config.yaml
num_hidden_layers: 14
hidden_size: 320
num_attention_heads: 10
num_key_value_heads: 10
head_dim: 32
intermediate_size: 1920
vocab_size: 16384
hidden_act: "tanh_gelu"
norm: "layernorm"
norm_place: "pre"
norm_eps: 1e-05
positions: "learned"
qk_norm: false
attn_scale: 0.177
bias: "all"
tie_word_embeddings: true
parallel_block: false
init: "normal"
init_std_qkv: 0.0265
init_std_o: 0.0265
init_std_up: 0.0265
init_std_down: 0.0265
optimizer: "adamw"
learning_rate: 0.00106
beta1: 0.95
beta2: 0.99
weight_decay: 0.28
lr_head: 0.00853
max_grad_norm: 1.0
warmup_steps: 518
schedule: "wsd"
decay_fraction: 0.946
decay_shape: "linear"
final_lr_fraction: 0.05
batch_tokens: 32768
max_seq_len: 256
doc_mask: true
train_tokens: 308900000
max_steps: 9427
dataset: "wikipedia_en"
MLP neurons of a small language model. Each row is named by its layer, matrix (up: input weights) and neuron, and shows model dimensions 64-255. Each number is 128 + 32 x the weight over its row's rms, rounded and kept within 0 to 255. Numbers have three digits each.
After each neuron's rows, "fires after" lists the tokens most often just before its 100 highest values on Wikipedia text that the model never trained on. A number after a token or word is its count.

L4.up1602:120181127156145162082118199167119082111063098169141151142130125105076119156123109136163145141098139090162157126114147136171125088168181125094101136163109133095144122142162154119046191096156165096154108119136137146145079146078123129141178151166125151184115132149170085082101117157140154178138090119139114161196102141115141078162131162083094124109121117074152156133135128139151103116146129121143168140101121133127139106136132111117100104143108068103087150092143070143169149126117143160162110187094106092101147127122133182126114160076181128095136244119095165178183172072123101143
fires after: "\n" 34, "5" 10, "4" 6, "9" 5, "0" 5, " Country" 5

L4.up863:101117160167120101099141091145161124094090100127132175109136073142105113200060132133232148158134131159172095122165130143149133113103144102109133098179142161137109146097166152144123183134105178144168127064109185129059138141026087128152129158148088087156180159098159120131059164184075123167122093085052114101151136162094127146124115121107118056171107131089217188141127148175116125133102056104179194114110084113152129156112122146180132111140155081102087186142109148213123168111112118142117100095087116147093129139102115137123116156123159099159111163104140122172105163123126150126
fires after: " |" 31, "|" 15, "-" 13, "," 12, ":" 7, "\n" 7

L4.up1797:164127148161069134085147064125122066155149108148071044177127128151092160103163135145138135125230118089134145164058150101094076030143100133063089125099108132094117146141108133122092125137104171089115134148138112097145107130116076181141133142132134140211121163138150138110160148148154118145103179089111118137095159127140138112102166155127168131186141142121161112116157188054157115073096191122171112114128144175171156124160081141112129101120116090198127130126073095110129124125183154114106171163126107143087119142068106150115098095171163147123117151162144162091109136110147179124
fires after: " " 52, "0" 11, " |" 9, "6" 5, "9" 5, "1" 5

L4.up1862:077122050138161167070125118155046115175123087132119143134140092119066141128128162155184141113103135119153146121049145106110143142133158143087145164156144138105113114148140130118072158121164197119154105126082140119111095083069094120143132142137122166136105169098138123144090148124157131154118126138138120111117135140100117192182146167147115107171140133158128135119131154104107133079135129132180141145098154147104181125134135129196128128138111111160083159080141082103154186132140135150123101166146077092146149104092123237116151093115179105143135209153116112139137148071167083183
fires after: "\n" 43, "-" 32, " " 8, "2" 6

L4.up778:133173094149149122129082135135111112079120138125119175079116128094126122175119133129196150141103096137125183171119131097109103117102136088098180123150079114140135155097183180163068157149148173131159092094095085101071107127063098143204143126144106133127094149104143084129041114116160157113157123116015093159210111166091106136186126170157116105103146126130174178104135127131113099122146136062153211174122135099113127165127101101146117129100122102127097131071144107167114143093121108147110108152059129074099158152113109161163138148100162146069134190155151166140184127170106123169
fires after: "\n" 28, "-" 23, " Website" 5

L4.up554:174102155130075094113112151166154105102088098152092142109151134117095101149064124138195194125145085175137142152099123117138103125111142062105198148186129160153110188120142149158099177141138153165135055130153108115076143151019078107150160140161093134163083121095136111131119158171127143084140101142076071165181115141146144117159148165116126167068125125105162129150124161184135110126123079120130191137162163107132092140119065154099152127130180130123122141114129141162130152132105109090131104114080190119067126101089105133071101151121133150087087130112153211116129154102095171124
fires after: "," 39, "\n" 33, "." 6

L4.up200:114144144129132070133120075153095113151136100169130160096110151154120099173112124163140146169152140122121090120056132132113089099132177135107093148187088167148124125115105094133087160150183114070182143197094156118122156137100075118115106096110123141190131100171080120123140162155178129094107171126141084168117118146096130129150147167077124073202161125171165150101168170059073145119088132142170154167123135116116115105123078091100150061104101157145131120153158079124143130125151161121096107099073099089126151130106160179087107113141106152131106150116159095071119155087102136123
fires after: " " 34, "\n" 32, " |" 24

L4.up190:098135098114087118136117124231089122144110109152098126072101131112127122156096110157162178091089102133126109143102124135122105114112144140121181091204103164098153112132158190142072191124113144068141110125141138093106124139083140107110093131148069171181113129145090136117127158135129132124136096097114111195166145102087144164200129135125149093158135131157170188131108126100127147120099102144168160194085166140150135136139125090105126103121121141120099161075170107073110136140111120118134092111067141070164173121030124132089106135137092103072135178085193152121155133149124168131
fires after: "\n" 45, "." 10, "-" 7, "==" 4, " " 4

L8.up1661:158145184126134122083156198127071212131127166147172112139180179165067114116133124159146157066121133115117130088072131095114069095109175065151115087151117137068127120126221136176144152191136136033127113090118134100108086126109124121108091203127153100143108150123168162162152154120090135215132119125084153132152136117158061116136153087048089114095148149118110168109199139080139143124112115135150181109183140171132075085173174080081112107116104119140136117124127145112127136117095116152140103076101140131139106158090133144166147108124100108127169100090122089095059158037125175126
fires after: " " 51, "1" 8, "5" 7, "er" 4

L8.up922:086166210135128136079177142205181076097135164112099105138130101220093104169089125147104180135133156143179101150086093081062078074146069176097121091133129113081092161121066137097146142119078168114090152184076140184134060159093119172124152173157126190140112169158112164094101157106164136130111181154168103165124136137108154201149081146124160148133152107121118071133127125080105101069124141186144130095164154163113099091137076095094156108063132108107137183137160129164112138164093163069167128126037129154140109118129128130116132137137119173092118170127103129118077132149114068150
fires after: " the" 27, " and" 24, "," 7, " or" 6

L8.up1216:062115162076133179134148120157155168114170170102110125109207163184109062165156119107147163141168182130156102120114127125078095118165119119064155085102127109091113139082123208073134153171101103098104097136121162106158083163163133169122137135159144147165084137135132166122095151155136123134111139137121107076143105108166157125107109160065129123128124100142188213131136159051149175122153146143164162050152087109185119128151104109124126101123160111140124134150099150089155124136116179135137056176077131137094136185127130149136153087108165134104082177127087097134110175111117114137
fires after: " the" 42, " of" 18, " non" 12, " United" 8, " in" 5

L4.up813:108129134104107093121125137207132149132080144163105138141168122148186072156193138136157124123139106131123127109110132158132118065145154134104142110174112090078147058072141186086102185115190154064160139157152155100047116128127080119111107138133138100137139149154115126138105166145131145105112153121099103140221127101179090134184177126133102154115152117171099182119157156084095100107097138108132132160122081205177141106145139119127110065160109144105103178140088085089151170144168149161081102090095146142103134124145131198099135107173097112074126179168129088136060111089145154124
fires after: "2" 49, " " 12, " in" 9, "1" 9, " (" 8, "-" 4

L4.up1608:185163151133122073099136119201208103121017127163129145140145139141092071227061130200159133174100134123126140147078103152058095134146198096140118076203114089075104185098105164116112179126153116114158102149118142114078148124042118106114094104140102080119122179128088125116118164132140145135103162112094128168216123102124109148146161151083120088139171113134156148124152153128111153114105086135144166152183067139126100163177110107080163153076194099129155164141152149130165153151109148130133103093090142154132117155108108137104086126063123138072134161165145174135126102122102079158
fires after: "\n" 62, " such" 10, " code" 7, " Language" 5

L11.up126:168123093104078112110155102205115078157117109152146131103131179177110117172138160131176123124097145131090104123094134168092140068130128138116066156150169144115135180087091114139161108087121112103124160171180160150083125133147075091143121083123134100148135100131129162123104146194123125082092187105102103114145077130116100098111153100076161127157172179115142132112137152117077143135143156120117142117129150084122084144156143126078116112150118098195144155168167097149108150165172092074141084152109073089192079142161169145072131081071126164139112144175107144111174086186150110162
fires after: "\n" 44, "," 20

L4.up302:141169112113168125122224137204122101121098114154066112123076134128098110156163140161155117066227126101145144156094203154134070056152131172131120142129124151082149095077118143123159111104098158130115103161115115094122085103144100114190178178132118170137093177163172108128071110150111169106077181109129077146155164153139151065131177130138123104097149142119132118113211249060160100070133153077140175148112118178182126102139131125129129127092073130164124095114115103122123134129130173122145128151119096095059145178114119188135108096108128161138126166091154145106143118077134165149
fires after: " " 84, " (" 9

L4.up1508:114121123105161136102147189118073148173124137123096112197143162152054164127119152151139134089118148134148084102075108124074140124185127129122114171086146088105115171123138121104101109087141144090133110176112164132159075129140130071121182141136136166155133178162123139153157144140155096195069109111186129066122113100121153175163141087163158116157088085088110109167148145119144158075173181141148193109125149177169139127138131133152130120064115139142153130132116095141145155103155205160126129121131118114141184143102109186157210085079134079116138172077069141172130140088154136189
fires after: " |" 39, "\n" 33

L4.up1378:112100064129155112076092116132092113135126068159121130161128140093078126207142122125137116141130175129180141137078121153118114128142201132074125148175122113087074167135129103081108160146127131092145124138113148143116111156055125130091121102127099126180120114132113169084098095135189118122095171111113137168156143126070079174040136163142146087104169125119187168118180136148139169102104128142183164124113104123181080129087146097121077137131159085123161128105168102134140167100108131095106090131101126111159124093076181150126099098141076102120152187113126171173142143105111115131
fires after: "\n" 57, "." 6, "3" 5, "7" 4, "5" 4

L4.up685:144157084121115170121136098132152114189152121147123095124127114140095128102127112126147119160118151182153074084061140194107122131159178161104121191143096141087088156088110079084084116117128157115166036112086142138068120097089140124118112109129099135126157159144121153106153162116190122091108081102067114185107143142066078164137134158101138112161128120177142139115137107148150166117111154135187137165107121122123114076157159118102091115146161121132151143114172101122097135139156140124157144142140135075200086115064147146118138091195082148109159161092067181139198113113156102131
fires after: "\n" 49, "." 7, " C" 6, "-" 5

L4.up520:106158121105132143104129180208076136160130090131122162113121142119129197124104131115153181089127129133131140096046121176090109113182097157105110180121150143115094100153141116093117121081117142125152073138109162110134119147083132089139130141161085086163066143156166134129091140110175152118099137136109126139110051087121127144116121170177208103143061118153111133149122126122145156099162095122166185154119161158165145053121146124141093098098120144156151086116173084148101155093107155136107119105126113146137154111081117125175163091173113124114139142106118137118134132131119196116
fires after: "\n" 27, " |" 22, "|" 17, "-" 9, "==" 5

L4.up1650:124086065129162123092117132149110078171093082125113134162153120119121141170085142195128131090110156155197149115114117082099136120093159125122121124114076126085038205137125105102116107110128129085118141131104145130099094102084124192134125117146123153151138086113122129122091126139128117164087132096092115118108118057084076125156143161104132093089148110114118150149137129141153155145184115182144152087160131085141115173116150094098078085061082086133127121144139112138175182133112144125137086108122159122109118158101178166116164114101152140161149140099122153201089151103143085144
fires after: "\n" 40, "5" 8, "4" 7, "9" 7, "1" 6, "8" 6

L8.up445:076137129160083095132197086116123068207120116141086174079147116110134109088075109162170135131159131109087105105144157151100136079111154078064158147160091160150116168179059161142081153140166091126106111149189152186100106109143117074103133184105130131127106114145171090154121185131138165087114107113035102149146092200160153146164171127120096135130204151138124106116142146100089087134099129103117102142118069153165129124142143112107154085121133093149122097155093103147158155117105131169107066165156097128179153161127195202084112094099163185136119140132140139138112125102146168174
fires after: " G" 22, "-" 21, " \"" 18, " (" 11, "\n" 11

L8.up1806:173128154175143116078173132105129128135111154154114126161144104150086122092088139202143132135132130137119098118131063108113124102138163049101111185186113077129111195140093170124097092137156159118087119148141117181117110143084149088132107151125112109144087136109122133151127156150107137115066082133102166107125133107157138179181185140094069157189152128137206118141144147158108080096120130190134146114149086137150157132101116131096146165060164123101139149154148114135181123125119141155112101146143081127158129120156168168076115111107148177129136187117091135107137166068144163169
fires after: "\n" 65, "3" 4

L4.up1416:156144148122161075101133099146101144145066192128088136139190199141129027176123122160134160153134101120121077116054105149134083055155135147165084172179081101076178101118171141110157158119171128100132120131162133138074112107121073168109103150134165100109112166160089140123090156149147123120150166145124116158197136144125080103192160129092106158115168146117122189087214150077113117124105143102087118182170098212114108131163153090115119100136074125143128139104095072125176127119120141138086126052111119114092121129090170169144147128111115118096139122157154125100117066092134108168
fires after: " " 34, " in" 12, "1" 7, " for" 6, "Population" 5

L8.up220:093136156127115192086111133124086093136120083152122147099169088140161106161099173106126142159135211151143080133115084109095123068169108135120142133104099107068121090137104130103125182193116125093075121172142134098124033190169131102113130081136151090185068136140117148118142147143143067101136131102095157122101148057093126107117162139105093169130167128110139098106132098098164114144092144117154160094147163115126114105081119094085129122073113149169117155116178126149141124144149164068166106141126135122088139138159122138163145149143177173101091114126103134165089132115210132117
fires after: " " 25, " the" 17, " in" 16, " (" 9, " and" 5, " In" 4

L4.up1408:144184180107154127133148130179112101191116123126084105147073116155054150147147104161173172065152055121180105178024143152088133050134124164108077135136125170104126120101159132112093074134125133088115107175109182143135099158061106155152175198127161136184168136140118144128105188114107099161126121125167141095158126104160171057098138146124173113166089100115129089141157155156158183108094162133136137149149183160176106085141088125061111112049122156190088153107144083110129111128111166139160159121083090122120168137108133119100117111145169110139126160085114168089095125126155139159
fires after: " " 53, " |" 29, " (" 7

L4.up1488:180170114118089164076102163170111134139132096153087165058169113059100115138097094110156123104138141126147153143069097152145102130151105113079153121152120134099133176135158129126085134128143133114107122079135099171107142115045096139126138105143111135181100092147117113116118094116148084071142103095133115201147116112089109093138134150062133101101152124125139174118156110175114136145115145139161135136129132110105132132074150096126106105131123160130066096083150102081142199147129128150109099109088170120113131145108194145164135083154139100096145210161159255171144138132122135146
fires after: "\n" 35, "," 8, "|" 7, " Total" 6, " Website" 5, " such" 4

L4.up1288:149165104136176106097164072150074085163119121144076092148090119111091115108156122144163138027198136085153151132073159134128100060138129122112066130138139164122135144112159119114124146148098150125096142171104121139147105106136113130164151164128081170176143182142161115124113129149154177117097193077088100114125148113188156086093169149158154098161145159115168111113183226092164117089125185114144121143131117174155126110165113096064125073097101083202145107146088085130158125139135152103142153156125134127065130170107147176096091132104183141124116144098154141074114084103144162147
fires after: " " 61, " |" 18, " (" 8, "6" 4

L4.up145:078131113147129127099162102210113076108140097133102110102106135117123103194125119197156130154134103138120123090098133131125090060129110175138143129189109136067138106135164118137125215093167146126191112137102131091105101121114088133155103168113129182138118162165110113129135130146187132085133150110091045194164172154092128119204128136140168111143166129164156174120148160052086101095125135119193191133115150153153135197115142109097126111120067142134128150089134102143128154122128138130139136101151095100109094135069159186083110122159098148094120145061128125112117130121122153141
fires after: "2" 75, "1" 11, "-" 5, " " 4, " (" 4